Weights of a small GPT-style language model, trained from scratch on English Wikipedia: no biases in attention or MLP, a variant of Muon for these matrices.
MLP neurons of a small language model. Each row is named by its layer, matrix (down: output weights) and neuron, and shows model dimensions 32-159. Each number is 128 + 32 x the weight over its row's rms, rounded and kept within 0 to 255. Numbers have three digits each. A neuron's up and down rows have the sign that makes its largest values positive.
After each neuron's rows, "fires before" lists the tokens most often just after its 100 highest values on Wikipedia text that the model never trained on.

L5.down561:124118154128110108149157100145147107135113092160115143125124147104122122161162069141106097110073079132116114137095065093143159167202065146135120149138142154184115105145116096104127073125142132127159117195154159147128138080039123110076127152142154086138134130133092116188094163157153110113116153121064144110135106077122124137085140123094160159103143129111128084134082154110129089090202
fires before: "0", "3", "4", "2", "1", "5"

L5.down520:151091137158156137125091176095120086099141085066110155146131114118158166135234103132147186176154095146155131137142083149078111105115160075113132123143122154128143141116073125126152140104125123072111118140132136140119139146097084118095092081143129120121123177101053197153156136191120175152135101165072092106125189142157105130211158099154102107180108066143142115090142062158180116146114
fires before: "ition", "er", "it", "t", "h", "al"

L5.down272:131116141140115184163040094136118134126112122122097097130097098131126104066248143154134143131093129111208106129167081167139155100099123132089085158181154130145140141140187140084144111107088132100157197087105180167125103117201105101058142140179127130105185117121132167156142165134139135141103118101116144088126161130087121122098115129183203146149153192117128131058106188155092129117108
fires before: "er", "a", "ord", "le", "ian"

L2.down291:133155124123120108163212083169085118104081148154128051141146169157126113140177187161086150154157170146100131089152191087105188160131180113118150177103125120163115162106080136137152115159110119141142110127093127087126060108097070154133148175107149160141098163189114201109107092166104101145123160144108139106081102176114164083092158128124223156084098061085152145098155148148107137129143
fires before: " to", "en", "l", "ed", "he", "er"

L2.down202:151132127166093167041095169114081101100105097147148088102134123083120126147185057113113076161212108092101179082084117168106146129067186098090137125116107119141115143149167179041102126161153130146164142141136087112137116150155159103090148142082150153117115129090134174071103071101139135170151101104107112088091133149163103142111134160114136088125137129065092100125149125144077191088143
fires before: " |", ":", " =\n\n", " of", " in"

L5.down466:106114162126087140162198105087181104126081159145171164136149083124092108069126073094048046110118122112077154121148140179054098114096112074118070098124182101092126158114117137128091156102096139163109176125118157124111160109165140113171117169097117059097167170166129155124153153111156133111136081109120094092146124122129120112160130128141144090139108154140122102145103070098147162124156
fires before: " |", ".", "ason", "5", "c"

L2.down511:120125081109109135165107105126099108119115116082053068130117143121186117120139169086084105108145132153108086082161126102230125127146154200173147159103084076116116080129124085077139142148133135117139140171096153131141095128122099149172149137089136102104179160195126119170154132157178133132163129105116080110136080139077127152129137107152112106156122086149094045054197173201138145093099
fires before: "r", "and", "a", "ri", "th", "p"

L2.down156:187152076149152103137117101114099125140118165096145178083090111074158108165197153166126076076136127139139049150106140110130107156173105084138124178134122170175180072143149189107114178105146093143182158126129119127108152168142060141133154132143152103134106093140170172117090133100137102207154092053049139120093115147088094119161092134112172096137119101089114133137168125164145081143146
fires before: "er", "ch", "al", "v"

L2.down576:162108116134115134140186129088132162145107214116157129117137102119070143158103146124139128128105107144190089152110121107175097123119150091154153083112110104107111183114065166106102115150162201164128164146161105155157118107095160112152095118147133138137093150094153124102158101201102112165063130085153103133091118170216136127101142207046090131126138188120199159158099099178091102147129
fires before: "il", "es", "ch", "m"

L2.down71:105151119140135165133163124103111144110200091126141112140129064103150142072104082150140121101102138159132165169145113202170128134129150118131086152126128196102189077100136141190151143155041210120119083180134094087115139126128198163081147135144178115074117136132181140179125155089143170157108177086127100106127074089146128109171145142158151109126167158153136152114121163102171165093155
fires before: "s", " A", "e", "it", "ition"

L2.down405:131154103176145091105095058112138141158096098125111071091151155127141101114128163170086127135101153115094129130133127067147088222132122119089143101164129098119161141127144143087114093224101169113207126121125150092143129124054155102123125166125115098121136137143117187152054089125118121151117104104084142174101077065162177101148145146158172090185140126133163105089166141101114109102093
fires before: "m", "t", "ch", "ound", "g", "ran"

L5.down209:099155155107156139158131117118175162129058165134092123158147138102138142072093098111106086145078116080101101048129178138163129143076162099182109102172098170135087155171142163131150115175144110120139194157115171145103128188126121104101118135076113093117155161168145079125143074102194070120173135125122045076154095092160132093114101163074121170127135067129115112214109094130141091189155
fires before: "er", "al", "n", "act", "ed", "les"

L5.down352:113134076137124139088081140146075114133116140174201116137153098124114087132073161177123131103091142093118177125128117162126117106144170026074085146164131115127127122129141158079120169151153167102074156137134129109161125169125174090126134136178152141136133102164157125164151117101166154158181209183139167124131170117104123124132076097146174106095124093146134145127112196122110091185101
fires before: "3", "4", "0", "2", "5", "1"